config.yaml
n_layer: 25
d_model: 192
n_head: 3
n_kv_head: 3
head_dim: 64
d_mlp: 768
vocab_size: 8192
activation: "tanh_gelu"
norm: "layernorm"
norm_place: "pre"
norm_eps: 1e-06
positions: "rope"
rope_base: 10000.0
rope_fraction: 0.5
qk_norm: false
attn_scale: 0.125
bias: "none"
tie_embeddings: false
parallel_block: true
init: "uniform"
init_std_qkv: 0.0505
init_std_o: 0.0505
init_std_up: 0.0505
init_std_down: 0.0
optimizer: "adamw"
lr: 0.00166
beta1: 0.95
beta2: 0.95
weight_decay: 0.28
lr_head: 0.00949
grad_clip: 0.5
warmup_steps: 387
schedule: "wsd"
decay_fraction: 0.287
decay_shape: "linear"
final_lr_fraction: 0.0
batch_tokens: 131072
seq_len: 512
doc_mask: true
z_loss: 1e-05
train_tokens: 726700000
steps: 5545
dataset: "wikipedia_en"
MLP neurons of a small language model. Each row is named by its layer, matrix (down: output weights) and neuron, and shows model dimensions 0-95. Each number is 50 + 10 x the weight over its row's rms, rounded and kept within 0 to 99.
Before each neuron's rows, "fires before" lists the tokens most often just after its 100 highest values on Wikipedia text that the model never trained on. A number after a token or word is its count.

fires before: "\n" 71, "s" 4
L5.down564:55 43 55 56 56 44 50 47 41 55 63 48 49 59 38 32 42 48 54 60 44 55 45 55 55 48 69 70 51 45 43 55 53 52 58 62 46 47 37 48 42 57 70 37 61 48 51 60 40 49 52 42 55 43 64 51 48 43 42 52 69 45 56 61 51 54 47 48 66 35 40 51 63 41 34 60 41 50 70 61 57 54 58 69 58 47 50 59 28 22 58 42 43 36 54 67

fires before: "," 16, "." 16, " (" 8, " and" 7, "\n" 5, " in" 5
L11.down652:54 45 53 50 48 46 55 71 47 61 33 66 42 58 46 62 40 35 60 36 45 38 67 30 52 68 67 56 51 54 45 43 43 34 34 34 48 49 38 57 56 55 55 75 65 49 48 56 46 43 45 56 45 50 50 50 46 52 51 75 43 60 59 60 50 55 50 50 54 52 39 59 39 39 57 55 36 72 50 41 51 49 39 46 58 40 39 41 40 55 42 47 58 48 44 62

fires before: "6" 13, "0" 13, "7" 10, "1" 10, "3" 10, "5" 9
L22.down519:45 62 60 41 39 68 61 48 61 53 49 53 37 60 38 51 56 43 46 51 49 48 52 57 41 47 63 14 51 53 43 20 57 41 46 49 60 35 55 42 47 52 56 51 45 65 34 41 56 43 40 43 53 40 36 51 49 45 45 49 56 54 47 52 38 54 21 40 63 64 45 44 57 65 60 49 64 62 60 68 56 42 54 62 63 58 53 67 33 59 35 54 43 55 52 75

fires before: "." 15, " of" 14, "," 14, " in" 9, " and" 9, " to" 6
L15.down508:57 57 42 42 48 45 64 53 56 55 38 67 26 58 18 56 42 53 79 50 57 48 44 61 51 56 30 52 45 45 45 52 45 27 58 43 55 66 50 49 57 53 60 49 41 72 41 49 58 61 49 49 57 50 34 46 60 60 55 42 36 42 53 58 37 61 49 35 38 55 32 51 49 66 51 46 42 58 56 44 56 55 65 32 57 53 34 41 61 45 36 43 51 42 57 47

fires before: "s" 45, " a" 5
L15.down423:58 45 34 47 50 52 51 51 59 60 57 43 44 49 48 41 57 70 52 47 63 47 49 38 35 55 57 65 48 42 42 78 36 43 53 54 58 60 53 37 47 66 61 48 59 42 39 55 40 31 61 42 49 41 56 67 56 50 49 49 83 27 50 43 59 57 33 52 58 43 63 40 40 59 45 45 49 57 60 41 67 50 49 34 67 47 32 63 31 37 39 37 52 42 56 60

fires before: "0" 45, "." 6, "5" 5, "6" 5, " |" 5, "1" 5
L20.down757:58 36 42 64 47 44 63 63 52 35 63 37 37 55 49 44 48 50 55 51 61 49 59 52 53 61 42 24 36 43 49 41 46 66 66 49 47 77 51 51 49 59 62 48 53 62 62 57 71 40 49 39 37 36 54 55 68 65 37 66 43 43 59 54 40 61 50 37 56 47 53 58 64 51 55 58 45 48 59 45 48 46 44 40 40 50 62 57 53 52 19 40 62 69 65 48

fires before: "," 40, "." 7, " and" 7, " |" 6, " to" 4
L20.down606:58 49 49 43 38 49 50 50 46 44 53 48 34 63 52 39 58 45 48 44 58 34 52 55 50 42 60 43 45 46 53 53 57 42 46 32 39 64 50 33 62 43 50 67 53 64 50 56 62 46 51 47 56 52 55 55 60 74 46 45 38 27 61 42 38 44 70 62 54 44 63 48 48 56 50 56 48 46 30 51 49 48 44 45 53 44 39 57 46 42 48 58 57 59 59 34

fires before: "\n" 45, ":" 6, "-" 6, "." 4
L6.down133:28 62 34 53 54 39 49 34 47 74 45 33 56 57 52 50 46 41 56 40 49 56 53 62 41 47 61 49 49 52 39 57 41 58 59 37 53 64 21 57 62 48 58 48 47 47 47 41 52 34 58 53 64 65 57 59 44 44 57 36 54 51 51 41 50 59 54 53 46 66 44 26 54 59 40 66 56 54 30 59 45 58 36 58 56 55 60 72 38 41 49 62 28 76 44 54

fires before: "\n" 84, "==" 6
L6.down169:48 47 35 48 46 56 53 23 45 73 42 36 57 53 39 47 51 40 54 40 50 59 62 48 44 61 60 00 53 56 53 57 60 60 48 58 40 52 48 74 62 56 38 64 50 38 49 61 50 57 36 63 45 47 53 60 46 45 61 47 43 46 61 48 31 45 52 52 40 58 44 55 54 54 56 46 56 53 59 51 54 39 47 44 55 53 74 54 57 46 47 57 54 39 60 60

fires before: " of" 29, " in" 14, " to" 5, " as" 4, " on" 4
L15.down202:30 50 54 56 45 47 38 62 40 43 53 60 56 58 43 71 63 52 40 54 48 34 37 60 54 35 60 41 60 46 48 51 50 40 58 45 41 65 42 47 57 41 50 55 53 67 45 51 39 52 54 41 59 72 50 58 60 57 40 51 47 49 63 42 44 53 50 35 29 63 31 48 60 66 44 62 42 51 38 38 68 55 49 57 30 54 38 62 56 55 36 47 44 52 39 50

fires before: " " 40, "0" 15, "." 11, " place" 6
L17.down623:63 61 35 68 43 66 52 56 56 39 50 54 50 48 57 45 54 44 39 52 46 32 52 35 58 49 48 26 60 29 50 46 51 38 54 57 54 69 43 55 44 44 46 62 60 51 49 44 42 44 53 57 58 35 56 45 50 59 42 61 50 45 51 30 60 52 51 59 49 35 40 62 57 45 43 64 50 37 37 70 55 60 74 52 56 40 48 43 53 33 42 47 39 26 30 47

fires before: "4" 14, "8" 14, "7" 9, "0" 9, "3" 9, "9" 9
L20.down313:63 51 52 46 54 65 40 51 45 49 48 52 67 63 45 35 57 63 58 59 58 54 55 48 35 58 35 26 57 55 47 52 61 53 55 60 49 25 55 65 50 47 56 47 42 70 45 49 64 48 37 26 52 51 38 63 34 54 43 30 39 38 49 53 65 45 42 52 58 66 50 52 53 54 49 57 43 64 75 51 56 55 49 58 56 32 33 43 59 48 52 43 60 40 53 42

fires before: " " 63, ":" 8, " UTC" 6
L13.down355:57 65 45 52 56 48 72 51 54 36 65 44 58 64 53 26 47 57 70 55 46 40 53 40 74 47 57 55 51 33 47 70 50 51 54 55 47 54 72 49 55 46 58 43 58 52 45 44 39 55 46 23 43 48 50 65 42 54 53 57 57 51 35 44 56 38 36 40 32 47 50 37 41 55 47 54 52 55 49 48 51 44 45 69 33 45 53 27 55 53 55 52 52 51 51 50

fires before: " with" 18, "s" 14, " to" 8, "," 7, "ed" 6, "ing" 5
L2.down732:68 44 56 56 58 51 50 40 59 56 48 55 51 44 70 54 47 43 57 44 62 41 43 59 51 54 41 56 51 50 44 36 46 48 54 52 53 66 37 42 51 52 52 48 30 50 52 57 35 44 29 58 47 54 47 48 49 59 51 59 30 60 53 50 64 52 35 56 47 48 25 41 55 44 41 36 46 50 53 39 59 45 64 58 60 24 49 34 43 53 55 61 22 29 56 41

fires before: "8" 44, "7" 13, "9" 11
L20.down436:57 52 53 55 59 68 44 44 44 54 52 37 28 49 35 47 52 46 52 45 65 61 33 72 43 45 38 69 50 48 53 69 38 46 32 59 36 35 33 51 54 57 59 49 46 42 37 43 34 48 39 48 69 38 51 51 55 52 37 39 36 50 42 22 60 52 58 67 36 48 71 59 30 62 61 47 51 54 54 41 58 47 58 46 61 64 50 54 70 44 51 39 41 49 50 51

fires before: "-" 30, "\n" 30, "n" 4
L5.down118:40 59 37 51 58 51 62 39 52 60 51 42 65 65 36 53 33 44 56 42 50 54 58 37 39 73 55 28 56 51 42 51 44 54 43 37 44 51 44 41 58 39 32 52 32 51 40 53 36 53 45 46 43 73 50 73 48 69 47 40 52 41 31 51 24 54 63 37 50 56 48 38 45 56 48 63 59 49 70 74 56 46 42 45 52 55 51 57 55 48 51 36 49 53 48 71

fires before: "\n" 66, ":" 5
L13.down618:40 56 49 48 42 54 46 47 47 77 48 48 68 44 39 32 53 54 55 33 54 29 70 68 51 47 62 12 61 45 33 50 52 59 44 39 46 47 52 48 44 56 60 40 62 63 65 52 57 52 56 39 59 42 65 50 58 50 49 59 38 39 61 57 54 45 49 45 41 56 41 46 41 45 45 57 54 56 42 50 47 54 45 56 47 53 47 36 43 60 40 45 55 33 50 35

fires before: "\n" 30, "|" 23
L5.down373:62 45 42 60 56 56 45 73 40 63 50 38 55 47 45 54 48 69 46 63 44 46 41 34 68 46 55 64 24 35 49 73 64 59 60 54 68 53 55 44 57 53 71 57 58 41 52 54 49 46 64 42 60 49 39 58 49 54 64 47 54 50 46 62 49 41 46 57 48 52 53 37 48 42 40 52 36 55 54 59 46 57 45 56 44 48 58 39 47 47 54 45 56 52 24 47

fires before: "0" 29, "2" 13, "1" 10, "9" 9, "5" 7
L22.down731:55 55 45 52 36 56 46 33 35 43 49 42 43 61 57 52 71 49 43 34 47 73 56 50 52 60 50 23 33 40 57 43 41 42 56 56 43 57 62 43 36 42 52 34 43 40 65 44 44 67 28 30 44 39 53 51 64 41 58 56 43 49 40 68 56 38 46 58 54 44 50 48 36 51 47 49 36 47 62 52 54 56 43 66 55 31 43 27 46 42 39 68 61 60 57 61

fires before: " |" 48, " (" 18, "\n" 9, ";" 8
L15.down22:56 40 50 57 51 45 42 55 48 59 44 45 39 49 45 57 58 51 53 60 39 44 69 66 64 36 56 54 32 40 59 75 53 59 75 51 55 49 55 45 50 39 57 39 53 45 78 62 52 49 51 50 54 52 45 45 40 50 43 63 54 47 45 51 65 51 36 47 45 47 54 55 43 52 58 39 35 48 54 53 59 60 49 46 55 35 49 44 54 39 57 34 59 38 62 52

fires before: "0" 37, "1" 16, " " 7
L5.down114:44 50 72 53 56 58 61 58 48 39 55 40 68 52 49 48 36 46 67 36 56 47 57 46 39 40 49 45 60 54 45 54 65 41 46 67 38 40 70 53 53 48 60 54 63 48 56 30 44 53 64 59 36 56 45 42 34 52 57 54 42 34 39 51 36 64 53 48 30 25 56 39 35 50 56 49 54 52 31 38 48 67 38 54 45 38 50 72 48 59 42 60 35 47 69 59

fires before: "9" 92
L20.down322:45 36 47 50 45 53 42 55 76 54 51 57 69 42 49 63 55 47 53 49 34 67 39 52 45 39 54 86 47 41 66 44 55 38 51 42 54 27 35 46 49 52 45 47 43 37 61 39 53 26 38 39 59 45 57 50 61 50 29 51 41 50 50 45 58 47 61 50 51 42 57 52 58 60 59 43 61 38 52 43 65 32 38 45 51 36 30 52 63 43 44 37 47 56 40 58

fires before: "9" 59, "1" 12, "8" 7, "0" 7
L20.down62:50 61 40 55 42 53 32 33 51 68 56 59 44 44 50 39 49 37 52 44 59 66 54 62 50 52 52 66 40 47 37 45 66 67 43 49 35 61 48 38 46 49 44 46 54 62 45 52 43 58 46 49 47 46 33 57 25 46 48 46 47 50 44 39 80 59 50 42 48 54 47 51 41 59 43 48 48 55 64 59 44 46 71 53 41 46 47 45 70 53 55 49 45 60 45 53

fires before: "\n" 94
L8.down378:46 71 38 45 47 52 40 45 45 66 57 42 48 66 45 57 39 40 62 47 39 43 50 59 45 51 53 15 53 65 62 67 43 60 57 50 45 50 43 56 52 64 63 64 50 44 61 55 62 35 48 44 62 52 43 65 45 58 48 50 38 39 45 61 34 53 35 54 47 49 52 43 41 55 50 51 52 43 45 47 63 55 48 61 62 42 57 53 57 65 55 50 48 48 56 56

fires before: " |" 33, "." 14, "7" 6, "6" 4, "0" 4, "1" 4
L22.down74:54 76 50 42 46 65 40 40 53 41 33 50 67 62 36 47 56 33 41 49 54 62 55 68 54 51 52 24 73 39 41 45 52 51 41 52 69 65 60 39 48 56 53 57 56 55 51 48 53 47 49 46 59 58 56 50 55 53 48 34 45 57 57 50 57 65 53 77 69 53 51 72 54 57 46 17 49 54 22 53 44 44 47 54 49 46 54 66 42 41 51 63 48 43 53 51

fires before: "9" 60, "8" 40
L22.down354:59 34 52 47 54 44 54 38 60 52 55 52 32 46 53 34 49 56 57 47 51 62 49 54 43 34 45 39 53 68 64 41 37 53 55 50 28 35 48 51 50 47 51 65 46 42 46 60 33 47 42 43 46 44 39 55 47 58 46 48 55 64 54 39 54 44 43 57 66 54 31 54 52 44 62 56 59 50 67 31 53 42 38 52 34 51 39 47 28 61 29 37 44 41 39 37

fires before: "," 27, "." 21, "\n" 7, "s" 6, ")" 6
L20.down76:69 53 38 46 56 40 66 50 54 60 39 68 26 48 47 51 61 62 64 49 49 46 59 25 62 49 54 34 57 35 35 56 48 39 51 48 57 52 45 36 53 36 57 52 64 44 59 48 56 40 57 57 27 44 45 29 66 49 43 47 50 37 46 59 72 58 49 44 62 62 46 65 38 36 63 49 48 59 73 37 51 52 44 55 57 48 49 51 41 29 49 56 41 48 44 40

fires before: "." 32, "," 29, " and" 5, " in" 5
L22.down99:49 56 60 50 42 51 31 64 49 52 45 44 56 45 43 55 35 53 48 30 49 46 50 58 56 55 57 00 60 50 50 52 34 41 56 46 43 59 40 47 48 37 50 56 53 56 45 63 54 25 54 48 51 56 40 54 68 48 50 56 47 53 58 55 32 48 55 43 52 43 57 57 50 55 54 53 48 46 50 65 69 62 37 47 48 50 55 46 59 45 61 51 36 55 55 57